{
  "num_hidden_layers": 11,
  "hidden_size": 256,
  "head_dim": 64,
  "hidden_act": "swiglu",
  "norm_eps": 1e-06,
  "attn_scale": 0.125,
  "tie_word_embeddings": true,
  "init_std_o": 0.00667,
  "final_lr_fraction": 0.0,
  "max_steps": 10117
}
MLP neurons of a small language model. Each row is named by its layer, matrix (gate and up: input weights) and neuron, and shows model dimensions 160-255. Each number is 500 + 50 x the weight over its row's rms, rounded and kept within 0 to 999. Numbers have three digits each. A neuron's up and down rows have the sign that makes its largest values positive.
After each neuron's rows, "fires in" lists the words (lower case) most often at its 100 highest values on Wikipedia text that the model never trained on.

L8.gate22:441549485511536485575524550516538518506553481515504484380478461414566574512508495452479502504504592524495529430521435502456474401540561432552483508546515531517463585547394586441511468502525427392455481510435512500559436554439551524479550562591581526454445452502560471447494438462527464535
L8.up22:505460503538484482488574501496423501501474379471507486578605525545523577499506598522498489437497508506423507555501543524523492553654422528371576551454452511502551509528490496531526517526484458465560497522587536542475473488395550424526449462426395525519518495470486510567522478544506513576
fires in: "then", "while", "when", "northern", "third"

L4.gate123:469462475582431493331463541419516505544447495497447490452433459455573494453426509505476499468402594552481596527447513480547573473472485441448461540464570517461535568504521488521489468528542479513536494501488514510429443493532489601509545450492532555441520579524523453461471488438413544505
L4.up123:526383519426500511473486508497503407412421434471463512543512487517534414557533494496563536508594417436503484487578518470506605477606505524577568540456449558576510506513460476388489513522492566528584531547550498432469511420577532495471550578586532540460447455461482477476490496561534517556
fires in: "for", "part", "off", "office", "officer"

L5.gate139:591470484421448469469475502460502565502518522432456354393451500461487470429461583502494663504411535486500480401538493500488404503568614529563601513558491512461522473527479534452514508443510520587575372538492503491504525517531465554531494466503589478426536505457497428496499518462445528547
L5.up139:488553503582426490519448456456492405537436526521515448438543566439482557482515480466391422493468536456522579515456593490585494441589371447488568520368496523495467493520529520507443498509507501520501599463574469428586478444529538561515519513527524538529510539548500551516466508622534418550
fires in: "as", "is", "assistant"

L8.gate574:479580423490533581437547513456464420495529487461547487494402534493462539425607552522482524473484523515432480509411524528473576473423430452513452570543443446527478570546412544469467383452555458507525460583460505529544526514454392508439534498483491503453519471449548485530521535488536515404
L8.up574:476495466576460569570491497507463436473471467464517587489549489491476539342569555469500377506569446518468447585441570499509537492541375473463562453461444406567574458496583587463455541526490534558451499472374584538561419484429503511474559449480508517528532532477458515513501574438524489446
fires in: "when", "where", "while", "bronze"

L6.gate346:427503421560423503461571462534475489509583523451505656488511436583365560489468516513559547521448504470444564522473490557553556448481464383539481367599539443589456554564524474524397588544474446451500568568490514392510511470489547563542486498405539537447533452458415577468486521463565542539
L6.up346:452494445469512540446396518488462456500519594514558541544512446489541467563468503472499485500450511503355532524464383568562481454526452417486425451517528568554488555529539520493398581587498518390500409534454468435422516461557590538503480540493509528452481426445496479548423450466490502451
fires in: "by", "with", "from"

L4.gate642:542480533533458508488443474432543391463535480535552464593558485412489428512458610493598568511502473450530540521510588466511413549474457459563520470463515457492495538506536480567471584432519482442460539493501459542471572611529538473479477454552439606561416484465465461424529508566391507353
L4.up642:582395623511467423428545479436523557548532465511595474507521457535471404502557579515414591511467576454553527491450479460517431560500485524530516532556538426442473480487433440544414509488510488528462497509505467596442508505448385498586583496519546562558449507574510484501458536572443564445
fires in: "as", "was", "is", "assistant"

L5.gate611:489432482541409534442515512492476514502495550585560580524491454482475566479456488463465504493516563490537465491507469546524433443461491493502431479507469455470506552515510450453462478512502461540548442419491549463535582441525576518504545486505630507425559524468471425472417627467515477587
L5.up611:498534482505566494515524483679489475370519538487478564435614472560488496580508490457552496491542541542504566557547453486539422443547534393471526440516549594436501493624493487428586549565531541480390553471490478556444459494503613418531522538486531447435490532450501469501461464478505477570
fires in: "with", "in", "including", "from"

L4.gate373:484427505614470509402489495593511479426451476501503462539462437481555462511431491474537460509474511564552565419423538522528566442505520418420446482540540473502471493529519510473563499507477523443481530470510600439432500527446429455607559574469519512526461571547503558507528516588466488442
L4.up373:497489600544520478414488505571529427492480530511599514505531487453588471575531507464481548519520495539571499465482432507550531517482520397503411526478590496525497491554507543519525519477507520450412580493508522413540488507466516444550474525499536530507438507554548628524541430615466481416
fires in: "also", "not", "notes"

L4.gate405:419518556540488466416480451546488500504401464560636539486486489428502423535495586522456541495493516468585462532473506503479517419457474442559515507528558471449495518594454486556560512441490553449446529506505506479590465507512508526534486537477537551467417484434483622509483488535508465406
L4.up405:426482646542493493504514446543515516548428437591622592497513460512476483474507502542500555484463507480556594449456477460555444378518460495434457435430537517476534544543508441445465489454493565492463488510528485450431493473461341459588577539470540585486508491584528569538446506512474465475
fires in: "also", "not", "including"

L6.gate505:470473573519443488559523521506526539505471455561555556504450481573527444514404572458617498530461520459468567452495466504516508478527477490509404474408556524605534569536477454412491495535507527442564519557478468457565574521461494567461513456550450543476460461530562496397471439456450471534
L6.up505:489479451483546411453491516443472525482558497433464517494561404456456510472551543434460507499501468532518489436524387552511571437479540415528423481564440510449514508482536523457445457515502474503600518495489482486534513412415459489578553477533605489514527471592483437460634561554482567539
fires in: "became", "released", "appointed", "same", "made", "game"

L4.gate375:516452552467417542392482545423506601624471559464409506486489397492529372517494437491634487520481567547446432503476567458457428469438525545475485530515562537412509504603535587527516560532507525536545456463546436442452541549428557482565481492515508543413514482421489514456461503432472511551
L4.up375:438459528476460528493456564440496496519431415575522382554488545476568472502550478499421620491464508500511526562384538533518506506632522508500512446512491505571485477529540457500386562463511501503505520596501509470564481453536487542553492451610583488536509454531569588488501505532529543486
fires in: "a", "is", "was", "actor", "an"

L4.gate66:540415664490481476409452584493488527535472468434391503389471472451465448481471462480573512516534502456514413449492518570495472521464487557459592502486556520399479548418561451547488597489479598489517478539540444521398543559474394388485508608507475507524420496593550569456554463455544525509
L4.up66:581529463454527553539436477585482447432561428491458405492513473475517516497508527573520483462527562417500565570546461525447537439488589468587456460521532528587455548544396520545484480449496437544472585517536597508525520503491572509525538418565497583522334446481482501550435518447428476430
fires in: "film", "which", "television", "national", "championship"